Part of a small language model's weights: 16 layers, attention and MLP in parallel.
MLP neurons of a small language model. Each row is named by its layer, matrix (gate and up: input weights) and neuron, and shows model dimensions 112-239. Each number is 128 + 32 x the weight over its row's rms, rounded and kept within 0 to 255. Numbers have three digits each. A neuron's up and down rows have the sign that makes its largest values positive.
After each neuron's rows, "fires in" lists the words (lower case) most often at its 100 highest values on Wikipedia text that the model never trained on. A number after a token or word is its count.

L11.gate533:090123118097137102136072171093149108140089130120139120164130157068094124070099155060117059129132101064074093136175132173099046141098091181173137158085107172163078136080088137120081113155095159144119144128158137114131143197100087109114115096137156105088130185155108108054104114129126149104106123059155091108124120149135112175114071144120133090118054160113132177119137141104115096145150
L11.up533:127160125174117154121135143139125094124105115197184113124109196110130093065119123109137114089175161125055129078114121198114100119068092106109143154136130146137196118088175136132102147141122144133121174089122075132193153133102142074134139104125161116136130115108076135090088079144111136123110126103101134152201097116093085123105095088137159142142165230162139110118144079147182140136139
fires in: "the" 79

L8.gate144:119115140173100176125118155095125133111110145099127095141097114106155136143116119130090086169099043137165121110096104094148167173135103090155123138147131141159098153152151147179082140099112060171152142114105148106109185138105225152108126126149138162093158180166155154101145089079162164140107144179096142148098061143078105157116172129154087152117181128134112101107173176097108188187110
L8.up144:110178133121019172107097091139090127165065136129153119107118126176138153114123142132157149089112138132115171133143113123132114098101120141139123078126139076143124142120124148113177143211166154127208138120140110119126152124129109046145108127158107152147041121047142124159126150129074080085103123213110211089155143138173145063099121141141099162157156076121163114143147149120156154076139
fires in: "for" 36, "with" 23, "among" 9, "represented" 6, "in" 6, "from" 5

L8.gate403:169100138140149083183055173096100111120131175155152103150162106171063217145090120141154135161151085174096140146091062095118102139121104111115128176092109124171152126134149173128090121124138117113173117091216103141134136104159131091162124170128141135087099109143144219157158128104125162143130102125142160122086145100108102165107046073079085132069148132137166152120095137102136121162188
L8.up403:126121125190085154074071125161120082126090134143184166136194134093116107088145076131069108150160145133128148097071154115147106148098135142132130051148145166144122070126145182124095167114078077159178156131120135121133175146124111142120163115103148128190084111102135086081116126205127134149075113184039163169146144116143138134107088131171094111122070126116181171140131114116112112076120
fires in: "to" 15, "of" 12, "following" 12, "despite" 9, "by" 6, "from" 5

L3.gate353:106109079122141115166134138125132145165125205122141121111119098147088143164130126131107054171095084094110110131105104094088132123109151141123173097146150133137119094127136089171106124137116095114098135123162125144129188106075122122148096120160105157146172069105092145084168142169128158126146124087151197107160107136091187107124114136126128117125097096144118134112093146157109167178148
L3.up353:084140062151210146170096091140108101167102183158112110125091153135074173181130079135095144171150135123080128121087120120162152115109124142135123096162163064097104142096140146139103139144118176197146122141164144127135173124104074131120129140079125105162174093142094140073098085097112188097143121103117168140127098074122100191169154123090124076138105098062056123139115160142112145117123
fires in: "home" 25, "one" 12, "no" 8, "excessive" 5, "ten" 4

L6.gate336:150100099118153129096121137088101154138145113154147140156072082132097205186097078132107136080114080096076086184101086174082078099106135146159120141135157127114111143155176088080170152102103117108099121083104104084100130147061108123136117110094131120112144131177133095112170175074177102132149135137143079106072098150080169125067108158125142058133148112143129105123066187112168171078117
L6.up336:140083126177139142066170102057105082151161072108174115133055142128074133166120166154085139116112098174075138199130097112110138055119162126089032130123099125123094144086156101069112107072137130165115129069089159117141064147130131131178090093041127147081095124074139072112142127138114095109129159145098083115100106117110150141123185150190181116120162122128125140088067096079147178149093
fires in: "there" 51, "it" 28, "together" 4

L4.gate185:161166146111151128162173147143165203070093104078120143167121130106199138080120134120146124136127102124138113136152172090129104174077091170183154130126120100136133078148110138113101134135161089147142155123114152030115091132129122136125117167143139125095149140102110165127172095132114140117112131089177092126146116136097144182167111125072120122118068139174139143114136165174105134168119
L4.up185:117129094137128119090147093091079112157104087161169137135150165081128165119167155146131102156119160149106132110161160162131115144147145158134169130131198122147151109088129145177097150141099158165163108097148144117172158130172137179158142090112106134095146115140061131153133098158085179149168152056153118146135189115136108083074153215175080146082113150106124160170130121114187138131153
fires in: "of" 37, "the" 36

L3.gate522:068151148144117104130084198195125153112113143138094116098075137142116126111109103163112150116118096063139104132161147133151115148082125130105167115157171091139138140158098145102128095099135050100246124126142099112144117139149098148056103099114115204120114108112098149054097114094121084143102167141150151133110089131150119097093159155126181114134173046202117139123112169112144138107179
L3.up522:068113133091175143118132095144110037153081129097110130130112123152163157131140105123118106089096117087138128114129137085159104068092168134164158115124160119092122129135114127148061139111099105162114190059123144162164147187124110148164083176156126161212132163129147061079168126127116111167088166104158154147135140089100166097154165112137155125137112145188133073139133083124092143141148
fires in: "for" 20, "to" 8, "if" 6, "from" 6, "forbes" 5, "without" 5

L3.gate189:130132119127109135176127111165132102137101122121108160160114136108149152106125085089154131103107157103138112086164121075128099134127077165184104124129101107176128117140104170199111104142128096129135107057144091092120082112144102086144116121153136148165016140095142110104145094125106090125076132150174094131188103119170135069083094142158152178130154115123105117094076166144072113085213
L3.up189:092176116117148145087127134122090111197133095117118079125158130128175162082131078146118094141160115128149112111101179072135166105077130138134105147085173084119088062149114185153139132132130145136138185131165099145132087125190114076110127104156144196127081116116147139120105074122138110141121146098116134162223148103129118084134087068117172160095142176112153134143134137167055100156200
fires in: "of" 41, "from" 17, "to" 10, "than" 9

L6.gate567:085093166096130163157109153077122121102134145201091101152141118135090103157119153099114155157145126169071151150125065170125136073139140055114104107115056176175161090147140170138085131171112135105134136101169152126086094062154125119122137175174126128156181081079136168139146134141100102076100097166155130152108155059120105128121085144072054119123139093155178150077111149185195165160208
L6.up567:123096095135081108142182094106101092173127074115152077117192145155146100135157167153098191162152136092174116112128079101153131116096215084112122117137181108128110051143114187187087123118071110154136136114101134156157115114106113140142190117152133148174097102134155115140068135119098107208151146131093091162067139087139210048106155141087114113154121168099168142143151135174168139145127
fires in: "between" 31, "both" 25, "with" 10, "to" 7, "of" 6

L3.gate137:098145172089154137102119145098177103094124116156125130189147145082119152139171188132118133161065076120102118135071104133193141123121123159134150138172133159081175018194149092179154128137139141116119122149175073133104101121156114150094090172102085177130119120127180158178112167066156140104144150125137159158104142132116130155075119197082134156158184142227112177094125141130123153170102
L3.up137:142093196090139164159156112126129119134147153175078131156166153144111100140128174179137171079106143098142121161153054115144138171158183148084132166103126127141167086153128121151122106156129146201160113112079190148139066117148165149189168203153171159153162087198172159103145120111132147149138208131146137166122111116137128144113145069127159139147118138089162087149131106133115106162114
fires in: "women" 18, "men" 14, "children" 12, "ratings" 8, "critics" 6, "viewers" 6

L3.gate186:096109138138130061166135083140093129141152119131125162145140086118067160179126135119136099026111104122122158143205138130123175083150118160124162098012131099196114105200161098076125139081141090128114151114178158110174160119153107111152079162130082127119111124092147083117133099105102111125125094131125157114138075147086120096122157107142132090082128121137138128128081119067154166140130
L3.up186:150155159094117126111144112108164109137114145144090100123112137145111092159084084087105106133102094149156082079139105157118207168146160051132127107069072140071175164115117103141142117098096186176105133110091092178167138182112174166128156134216137144121146142155171133140126129147194156199118104090152188137097124149097069144127128161076100153096125150141173115123154175110172089134162
fires in: "well" 29, "short" 9, "large" 6, "role" 6, "played" 5, "serves" 5

L13.gate424:099081118173106158080099124167141184141073172086118122095113137138138124081122115147083089129098116156107149114108089125163129132129160182090120076124060095094144124150151166151150146116130114116161097069129119096119122071159160103170108158141061132171090121140101140175114103108104129111130145101105131146148089117141089136094113070153125201160120126114129142176109156142141086077136
L13.up424:089109142125087165105179077094129110118158129158156179121144129105089140129083114094127160085135123132166156146110117133112047089128146076080095076167109165132119112152145145189077125153127133109159103105153085166110096123175086151144158097166133085133120067088160135100203115157140125102151157170136194108098082159130137208095126132166112133149075194161177149120164155129138114156092
fires in: "with" 40, "of" 14, "by" 10, "to" 6, "under" 5

L3.gate357:136142132136154114140100183131133128128118069093153195162160133116125110141145176134121153126116100139124112173093076066148085158135120114182168087202135111072094136111138093153185183091138080156126160151088109110157113047068102135096118118152157109142105131135105158162147147137144143066114145110145122064085116103056170132072123138128142123159107144158172117134066128173109149095134
L3.up357:068097087115127109166095134120076184173133158191068093102093094120131146102134119128108150113115188133181089170110130081121143114084141170116125085127147139039137108142067153078099081137160083124103176170171105169174082127101112098097124120184141121097133075086124112076145123173098142150143133117158104179132186112228142153091112119165134045123170133149163151092144156111102147097069
fires in: "of" 71, "to" 9, "knots" 4

L9.gate733:101103084133080170166135117110143081124169119160064150181144120117072169130156115070104128121090112081064110121178141168103080035103109124134170148128077179158077116154086139129171191141082061117173108082134081101108098094107192056142103170126137120151149172086143144136152124132102141110106072170114177095123143121152167119082128125125153111142090143207179148144125178111072129138165
L9.up733:117116082148173152123127099142129128128137133099172137128166143070154111100139101128145154149184086145125153101188179086103122131148156087157145131150097141166142124149062143116156113125131103139193109130154112169173200082165122141154154055077173164109138116188125111142146147164178139111124173136158204109184175123132130172123134130186213073177098139160137152110164135112099109062159
fires in: "and" 94, "of" 5

L6.gate186:146139127096140099124079111085127138100088139117123153194124098154135159160108087105094141099101044116118123117116123231082197110099183115090124144165110158109139158090121151119097155104080162128133149139162115100136160169138148159121092165157131090147162118129088117129126116122137122120071122118089121160139124108108136155092161153096146142142104072160164148136137152140106170136164
L6.up186:094157109107148137107119185112131115166125104102188083090138096144128130165088182165133100126108169140102097090104079146124155125157155169114109192122106125105123085131140119067145095132139164145090091123146085079110110104197103104103132138134096146139109127094120149077159160142084158124155110132149115077171123158118093101132160113094130113153201116096146105124084075139165107188151
fires in: "this" 32, "that" 19, "time" 6, "which" 5, "but" 5, "however" 4

L4.gate171:162159148113096143172118124108152109122126142156110103228088132089060107217140112117169078128087086121134150160138091183121078069157122126146115102129163129164095156111104101155114180108107069119101036147134095145127148160091090138174100083168131085127167141081151162113173137125169149123123142118112127105111150132080181153111180159087134099146074132131134125134145136119162184123077
L4.up171:152153118078104136127140071128168132176119118179136138145142147161183091097088152195127137163090124095176120120167181093158117157195136182107130073128158147162122162131057186171123123130110093175111119119129070076094084140123068087152159132157166131141122149140068086167116136125096144175123146125057104102091150095126118170120119130159155175108194121109155162154150182132130082122128
fires in: "group" 18, "act" 11, "order" 8, "board" 7, "institute" 4, "council" 4

L3.gate26:129152114169171125131171174144160157099132161143107140088110114151160191115168107152136095107146142118139134148190155121146104070141102118135109137092096121108118115095167160122112108069155153154146116180167141100180130104155119150145205116135157190145041087114114111156104112072173099149122133212130161127199161135179057117162076184122109091162126134066116141103116145078148136124121
L3.up26:086104107170175132107050116130134084149096059089119110149089082139161114156072153162094099097123160074109105134118093149112165105099111164114109085143119108090173136129102117068130136185102083126119073122132142161151105095159165107123111107122064076154108110114155142101152104158141062193133202114137110110130176076151155130065124168084162121110134101133143060171186203080065130104190
fires in: "with" 37, "as" 7, "appearances" 6, "asian" 5

L3.gate231:126165097169128139132118196094098153106093181133109117171124108099152157193176100104169106148104100116064102177154145160092083136149100127116180128152144130146111130150112128161104156063116116152127116135167138084111211087104113162172082156144112112131120114133164163146140153136161149135135127186209131127126146105100172097123130161107164121118097088125150143102086102136088136133155
L3.up231:122102087129143155113148136127097132136145144182088146150121089102147142133168115115156138117133079121057113137175091189058128143122103159125164104158179155062140154157170184114089137144159175228142119135138142148117137146119119149143131143151144165150118131144143146128171137134117134082109121170192154124212126105114194121104108156052108158089120112081140149124083096146120142145136
fires in: "a" 26, "one" 13, "an" 6, "high" 5, "no" 5

L4.gate354:158158180076098174153120158083202140159108080151105097140127122095094150171162118080138073129098109097099081144118163218098112166084140113109112142140068157101080109087121050114122184111105092109132123157116085093126132112088130161133059148188068146169118146106125050098125190147122092119055150140131148121082058104119152128163125162126081085089116106080110097089138151183159138107085
L4.up354:120115094086068155082131131107132137127143095180117100161175110148102141154109101134115174178104121131147147095145189121139195202124106153091138125171128139072109081139155121126109105081104101157174172155116116104108121081143127070131133154056169170145123082121169109157133152095112131110152120107113132131108118072056095123128130136049145121105071120164091126045151085159119123129096
fires in: "it" 27, "name" 15, "s" 10, "1980s" 4, "title" 4

L9.gate204:099217056069085111111070146085124114098088159111090194109098122075161139120189110084128129123075105094101120167150117166143132112103127130154129091085124133168099129094095067115133154133133085148183073160189081119137130077149103146124091116119102124137104112124113137156159144114138177116159143108106101078174181108147110170127060190100148138148094147167090145144155176168136118157161
L9.up204:141122101111096196133146167137147157114152110165111125146121173187093122093176111152179112116140166101114119114080180186110131103043108148095123131125104143161188084105182151109142136113136103122146160135148155134175205120125142184150140127111086139122121094086182090065160131193131139147152044134203144091130146102169121044116129139046095147182117099106108119156089141183152136168150
fires in: "the" 42, "his" 15, "their" 12, "a" 8

L9.gate545:129177097130118107185153143060158107128137110133106176127108104100081149119176158122139094136094123081125178144129131130198047105129034116131167118106118141192105154163102139126134184114189123143196074112133125156115115089069156044126135123106152138191111128063122158184137204100127137168117107089137153083145127118092136138120184163128076102129103156193133172087126114143113160170153
L9.up545:135120149127176115137178056093120165162143174146146152107117111101138160132142105089086131151110079022155152074127113142122051162161141145128116147128178166111091171126134182147161136151131164130182067100106119203154085111096118076119139121145129114156150085123088130089117149114083145185123126096148123119163067122139112133157066127127087114139165150189159149109128102102114146058068
fires in: "in" 24, "and" 19, "of" 16, "obstetrics" 5, "studied" 4, "gynecology" 4

L10.gate209:095171129100140092128067073099165138088159159093144139147160124113138179094101111163087070189124118128117142131183131118137124087138112149112142131080082152161096118080091184110112092086181119091114120065129135039080167174162155148194124170206121088141111154144092200102166130081114127138130101151106135106144088099124135112114076093157105126144187148140090156154167170159134097125150
L10.up209:097192130190058147078154143162071093166063112054139091082127128165116156138118110112079127140154118130107154141116145102093129173141196101168142103133113085101182061077134133116122098165130096157169157093163100157192137130181088122132160107182155125105156085062134151116106097107107160096100116059187142123153148133142145117126095173159085110164092098131118085169176135122105159113171
fires in: "of" 28, "along" 11, "between" 9, "on" 8, "among" 8

L9.gate406:094110146097087130140052068037122149154094119104165133104117109137104167123125176092096101114106108122162206092133078145129122143107051063128081128090103141138094099188125167220132140104070103162143153113104138122095131086144124111084096131191131172131135128056145174082131156118130084038100129173112137076094115133100070160103134140118102126130152101150122124093116144145177115134131
L9.up406:119092134179147148146093085113120127157087146128155077150144150142163145088131103117138106189089106129131202107099161120196090132104191071134130103136172122080148117101158161135146139081145163154179108128128168151154143155131120090102111122151073098133168086154182098137058123127091151097116118135088138129081110183142099118189065155148149103149053133078198117099144131144146183165139
fires in: "and" 19, "of" 17, "other" 11, "among" 8, "by" 8, "future" 5

L4.gate669:179125098036143129120118149141159109120168121170084103137129126124099195154086093075098089187115142146060140116134080161116076117109150086085163069158059151160134168138080179192099144057111101131148100147129147126179163100077156132117089123193102141139111130093137127103196123109147161148115123145150105211147141111121164112111110130061136113130074120191108136111140151195118118144158
L4.up669:121058172115140131146123094130083114142132156148111132142152126186165109104135078165122142181131149114047131143132105153117146196128166131078133137171123072151157084156112109160118045053111157143126129160073103154119070148149188084146140151095116151057129091044169148115137122134119156161179129087131073133098098097147105086124162116109145118110055129143087107143154123114130090136145
fires in: "of" 52, "s" 5

L3.gate676:139148143055119125096100166110218090171142110128160143111156126142176111152142139143109103171068130145125086176092095106140128123117107141148084167114100105192131022167123077148097105106010182075137122149130106087097156102157161126184115159110131139147120116095196152212102129122127147138163151115153164119103133135072102084159162152086148180115112095123173129073092105150142114168127
L3.up676:085139136147123093126101152066062106142137049151187134109118112113165143165087112104177132168114116125111088123101086089097137130141175105091132219105089087146162142076122132152127156113117116201109120112147080155148189058085078141176113071131079087112166126166113058185169131111121066116108106150160123096119157161127114096112135095074136178130163091101101113147086099171187113111120
fires in: "women" 33, "children" 14, "men" 10, "eldest" 5, "people" 4, "united" 4

L10.gate495:088061098134136128144092174166162187079188127163103125131132092213147196112072158106127105093194117159170168144139133144154152132112105115201151176079161115174118100178168107155122172141109105094132111094116111109141190133112169068113086159139109142104149151130139094158160130135135075095064121137103103174199129108136122105125108144132099096149113184118134172082110156184076126114173
L10.up495:140133131053167100088127169126116122140142130115064130125200114125177111172103153122134139129156195093172113133157131074165125101131162092152163150104118120171186056141128103122104126134084161109169131131152094077070154123101150108143052156173115151172149158159126138129136160126101113163137113166126096128115168123154181109142161146121091087178210111117135091077092154153128127102150
fires in: "be" 25, "it" 14, "them" 11, "him" 9, "out" 6

L8.gate646:125143187096140106202098131098173149113122165129122170137126118073072144127142145096130077095096134161121112190112093133115085119150132107121116163093137191075102089130156095124181146132098112099127138071166067078097128088141143123132138135203112130167171119108200104108174178057111080119134071123167140151106124110097113149111080182129129138111116121146096203136112117188108136152128
L8.up646:185160118104123133149112122124137051138112092143070042139119106200120156140181152151109160109152170140077122139146084139052096095097143156148113136118145167142187074172150133145104122139161116152110122179106113126073123167134106116146095140132131159162146110189154113117102119096117077126132095057154084093149067161133147097134097135146137174159160137089083140089121144141202127135163
fires in: "mm" 27, "million" 13, "cm" 10, "years" 6, "km" 5, "meters" 4

L4.gate229:133144120063122112170151131091127138173145152165128158146126099096154111158122127168110143133144144113114110171129079132081126088154110128160099118109120172154091076107064125163149148137092161115125137155128111161103176124130209106145106205137128103143145125093103106129121159125126147099101092151147137158132079094141075171200100121106199136129122113106166131142092165114106110196183
L4.up229:119138101094073125120106156138095100117115096154137140132174111138160125128099098172088116092137148069072147120085141188073148142063125125147150119113132088153096093122164082205169163123129094113124155146088157155167149176111224161107085188153114150168135101087156096100091084137105166131105109100073167158175099127118091174128105102110165197136086155155159185189140133138131116191139
fires in: "the" 59, "beylik" 4

L3.gate165:139093137113216128103167157130112160154160156133148168115133122153155219149124181080143042138080129105125090119160130131072119088162157087184130168115122142201153138203156154129134187121106160168142083136091144105128136128146188106150184149175166099078155118116158178152131099100144125159168120162157144092160135145125121128115089146140145087119125087137107137144139151108075106108147
L3.up165:140132129139133142165089166136206118124112068076106105139120169154084127182105145128101093107153111144088102130154112187089136120145167120075117126164081133180106174150140112056122131113101183131172158146084114152152135168162105159146167118105157092236080143100100114118135093117151091091163166158123150131169120178124110116121126120099104137088091071100176123091133126041137121140114
fires in: "to" 92, "by" 4

L3.gate374:148204082087099143140174140082207081119116084195088118136042118118129118117068120150197089132068119157084120155130128181137125135125166104064169159142142128082095131145172076178156153192030076113127164135131071127137122154179153127146112132131139108176114126138122097108149142130149099147055115099177120104108050073080175115100110169092153175136133090166137120094111161149128133128130
L3.up374:150086175169121113139128101129138127151116148098094137088178101126111098137141086204081130155130085073141117103130131120200183130129110136107092103121097108136103186120117149076152165126101118128163174100183126079108083103150142133089124104161119116189106180179119129117115118101097123189100118123134130116087101122157111153139147122149130173083097150119148143152155071121086132129057
fires in: "it" 19, "radio" 18, "they" 13, "fm" 6, "abc" 5

L8.gate185:141120137131194112114162106144149170162128164160137097137094122145103184140072171161125102093135102138151158176060144142181168132146146143210118081128177126115123143120128089125104133138150072123163084100130099108109178138088146157144146133171130132128107127119128157158203104120194125129060131082163141116193148098160130125066132129164143151120157137140174166137103135095132087125138
L8.up185:140082154074107088110092145179132149191123116178124078111168131104153137088130114146181046107153119147133217153131134103110133158113132110120102112156151087162140165093110151148110068154163089129209149093136122150154123147168159106164131113115057145078090171128098131115164077153119066134154136120177122190146148102122127185092094075137154142152145131185092122155148231196112159130123
fires in: "of" 52, "given" 6, "led" 4

L3.gate180:145134170109086122153100133052103095135186127184105181174113063086115137209081065156157122084148099181124117158126073166087105089136130159137167143128085143134187142117127053162197170079111137106134128156160056084131165143130137137126056147166161176123152148096123079088148116107136122106106154100144115129090074186079154094158170148107127147138096152164095148102079120091169170120112
L3.up180:150115151120133125174053130171157099143092149127141112141096080125113080167134113160184085118097118102145124175105123118168139087126077108067092111133077120170108117070125118062118135112115088126136133145096106125113100142118173151136119077101194098121153078181138148116180121068140128160128125087094107109108103102115127142080154125133122154156159172173066129168088147139132108119199
fires in: "it" 75, "i" 14

L12.gate174:095059139163111092138118130108117147128144139138094149126110154132136162080139141134060106122182077164180104095138107128113141157103120090156123155151109098142076137145144148204187162097107124143147100158098127148166117113110184182097103080207120125109136094077067155201154134064100128175089188083111111133136078193111111132106131146133129142157100093166175173112133167154131120114141
L12.up174:166070109097086107137178185101120130161113071177115113131197103151157114148120185134129139137056105171125143131123127142137150121104126132089087144092166144127104135132133148112085103142091112074147123204156085109025103168093173124166117174100185114100158116166118145127171160176113117108152145145107132163102132104154074192163143075154131192127170152117154099123170140198139148109095
fires in: "to" 78, "be" 4

L6.gate540:152126160096071109170071105084106127074106143191171166173137141144117189085115157069148129156133171077162153113146130152132101097092069145102168176109120133142086133113057177159157168111124150147176130105161089092112130147141151084143153128111100158128138127070121142173125100106108160122056108138151119083128134099125109162061098159069081112124093106182085194116152173121134143145135
L6.up540:101140112166172084134127108194119091123114126170121122153093101113169113155115095126143039132153190108111106128082077108133117077126167105133136040129137189151150130173234188119138096159165116097178116092102131174140101107131136137115129086081080151166121102139090108124107144119130132107111120130126173154149112108129129136096063158117178135129136114158174144154135167103103110159151
fires in: "with" 67, "as" 8, "from" 5, "and" 4

L8.gate758:130156176136134137131081138144114054141114114148118138118066122085145102178178139119170108104122082141109161123144111135118046113176170105165127178155071159112108177109084102149147184041140106124154135093175149116143166142105138104123129131147089144091069171123113087131177123118159091128168142150123127174181134135098149187150120160107126077101071093139143133078096072155111219161170
L8.up758:162120132139122130067106137159126156112113086138127140147091115163136149137140118162089128083131149073104093149079183105089113179098144146119082127191161116147188152092097118163079107125092124122069078130085108142240075146104154124176157131129159199083127093135119078153150115098113078138104154168085093144062102172102100085119092132092140128165139112135141106145122103167120138178181
fires in: "who" 20, "that" 20, "s" 7, "which" 7, "they" 7

L4.gate684:143114133145122041120099141116147141142129141093115097090052109185084133101079142087114132079105132135131108139095168148158174177154144150107140092121171122141134109122123103118140141136111132123128122095169110089141160077083157176110143079168128107161109128070113180098123109129152149143102146126138143072129098129115115190169091143105148093115161096162109118100121130118100124099102
L4.up684:125145105138189085107166144194104114160134118119064066141126136147117144115128164131123126082148082114160142144100127169161120154091147148168120095162162056126161116116147128080075101065134101166150100116142129174182160122192159172133177118116141098139025105090144175136153121164104114160142120156132094098189093143121168206189142153033067144133157121183158097123125118112174120158087
fires in: "of" 45, "led" 9, "joined" 6, "batting" 4

L4.gate553:124228148106102153124078126122156099164139157134056146140130088114095217147111144084107070108083109138124137138092114152146118131129076105130118105106094139113145162123138063151172169111081160071132140094170138138138115168179140116106145141182114125074113088103161154135102142085204121106083132174163101131104142138109115164069093100139139152134135073142129212083107102086126141137150
L4.up553:122111142119112121098088100121171123139102113150132073169115127180124139128118157137034094121040115074138176099081103133160117096131103158166110132131062175127085187095127124060109148147092126119128081168124172167057047152130093111086116136123087138093126148138138116079098160120124124154084165168139149109159108147094060129184151103119178156116122137108122106183134108137097115146174
fires in: "but" 46, "however" 15, "or" 7, "though" 5

L4.gate620:130156138089106131142089143090153118110094149158110116136103106114091175158132184111094129137094145149146167137101093171161125156119193085132147114140145121153141132129137179135138129155181121132135154107171130116108161100129111063139108116128128160157127136037108146107146124090184089120118116156125135126134157077103074160059108141109143159163105161117079128088127214132105129099159
L4.up620:118165108097116138120127160122075171179126180121145064089175132122189144112145149129106128178115102112166145099080139083171098178131199107108180114155138146129138125128045138177076162128120155165132100141153146145067157118153067113148150173148149067160142144144120174124072085130103120160165129155092066194143147066069107163131095123086123124103136133069078057129146111139164193121164
fires in: "by" 20, "of" 17, "with" 14, "to" 12, "in" 5

L10.gate658:134135177141137126146164172122091110156111158121140108117177108073053091126167124110154100144115083108099176155130115131085116118129122131195156089129154093076134109033125114196205110129144157160078077077123138095145205159098178114162106120179090134144133108085143113145178135116131103086056084092133157155209143181095081122129141139207145150094087110190185135133142132123145239169154
L10.up658:129180105127119167081157136075172163135122105127113107116155117143124092092139090111151193143167097058073116099120163134123093163084120097187174132187118109111158109071120113117162134116104109137134118131138185104085146107074211111124156145116189103118107126119151144140163135162121164157110079167152119081152134150103163181088131120146135087149161109181113099138125112076168121149117
fires in: "the" 44, "of" 14, "s" 11, "his" 8

L12.gate319:128131138126140122172118143153175077112106106160139139135105137083091128141163171144131076104156102169135112131101177139111146115107102132172172104132138127130179122183100067112174131136104157157133151092106074145083122141145216084125116093149091119100120150121144113173173154081162102116117129126144155151169120156082145122153098126136109107073149139191118079082095148151132165101153
L12.up319:105148157131127130195113218111162132111141162108075102145156137153094115203154153187110106111109086151148187103123150128109104153079134129121177151140141179110112149114171103101098128098069083139151135103083146144106092092090169137133120149128195053063141119145086142136090131154119158097096108095111209140067113159100120161154160041118134071139072114141122111131090140151134142112142
fires in: "his" 37, "who" 11, "s" 10, "she" 6, "and" 6, "her" 5

L8.gate24:087156169126132093160152173117127151101142183127086137115101071117078171141129122105164071138130132115151146132118077146103120165112055113149098164109123170119067082128112170138140183133108190109176175085183113096126113083122122087129165142123174161092112160156140168125154117080123112119079059160185138156132127163143100154109078111152145125076169080192137168092106181117075136124161
L8.up24:136159096150137105135032094106112136097142123058119134091094113147127163101152120163116125133108116095199159118087061094134125132126124081090069138069205121151131119152178153069145077179150123107132112076126143183150146125153103109183147166094100157143090128119166152102159148164095093148124138154162123105140119156108108094136147151129133181126134112168139132138112170161103158164158
fires in: "to" 24, "for" 14, "in" 9, "with" 7, "by" 7, "despite" 5

L8.gate277:088135108116159077170124140145059197156146122083136128113153165121138139096119128160119091155108158108064127110111171100122158107167078090123103136142096082165085123146125174142131046097148139119097116109171095096142080109150121118140141158151183110099125143132162190119123117096124110109111140129174093116118122092118152115158081089173144178078099109088118138164065202061060087101117
L8.up277:082123100189156138026110097127167182101155113165124114087125113064161118163125088158161081118130121129154107114106071110133162134161178060105090161176098171108151163155089164111124134111126200094152137167145141136148157199164073138119078098179179028118125134134120066111089121122129102170119141119116149170149183139143124171124133133187115177137067103118168144178070126094074136065148
fires in: "to" 50, "by" 27, "from" 13

L6.gate382:123133146163095101172127120110113123112140159154135196148133088121169111174177175147097106133081115131175071129142078193107090096147075124189167164142082171195141121155071131152175093147087088072169102107129135057129136132073135164120090119131138159113153160172125131107171161111165093128125155132102185157169068121123109132174120135147154053092138059169170139135112135145066156118168
L6.up382:073100158160112059168142098156107078152177115149144192095131079153139138168135150160113146116119080111113128099140088150124123144083119132110151110159152133158102120128119143189137095146076092174123225120161163143186143140052153158119090156119137131134159116184113087084190174145160162155117095080079151175123080087072143147107119145119118105125124138168151111168114133209056113160152
fires in: "to" 55, "i" 10, "t" 8, "you" 8, "also" 5

L4.gate64:150131176124125164125098173068170117059157122186078152195133103102087160206141122121165080156079099108135097135111149155105102099120129100110146112114082167120113117185076065149138128072102138091126111161231094104142174188089140146146099136144156142154158134063158117095102095148161114080157106170171128128134059137168081102113109107130130090124106081177143169115083167130169198111141
L4.up64:165100093069173117106114116124131143113153060131143145129128113097170122084158131119125080085128172120151157167151042116157178107103133119135152099143104095136180091131108117112103130150166166099107116167196093148157132105151121095186070131129139185136139124105129165184119200126109138162135169132120104139065075130148178107167150132149170084124104102178069120100166142113170109167108
fires in: "s" 14, "65p" 9, "36p" 9, "45p" 8, "40p" 8, "26p" 4

L4.gate431:176190131121064160111069124048114101188160125096123121112156118109141091127166135144123121150114105145144175121118166077135113093079118064148120169109069185142143132114087157160086101136124114066099094126110115127103166120150145171101116108232126119129128151085142167091134129142134129141078126107110119159154138124188073093108129092132148179137103120082081154143101101125094147111188
L4.up431:163130145162051146065138141158130100149119111111143151158151151121113141072202166111101146129228121063134097110140085159080178116101123096196105164136155072184190151116115162138114135163176078111138114076108141107103147138158119153191114111133157186191148112072134114124147117156034085091131145133182155152164111103127134090070123156115112086170098160189157187074134155146152154147153
fires in: "of" 65, "in" 17, "on" 5, "the" 5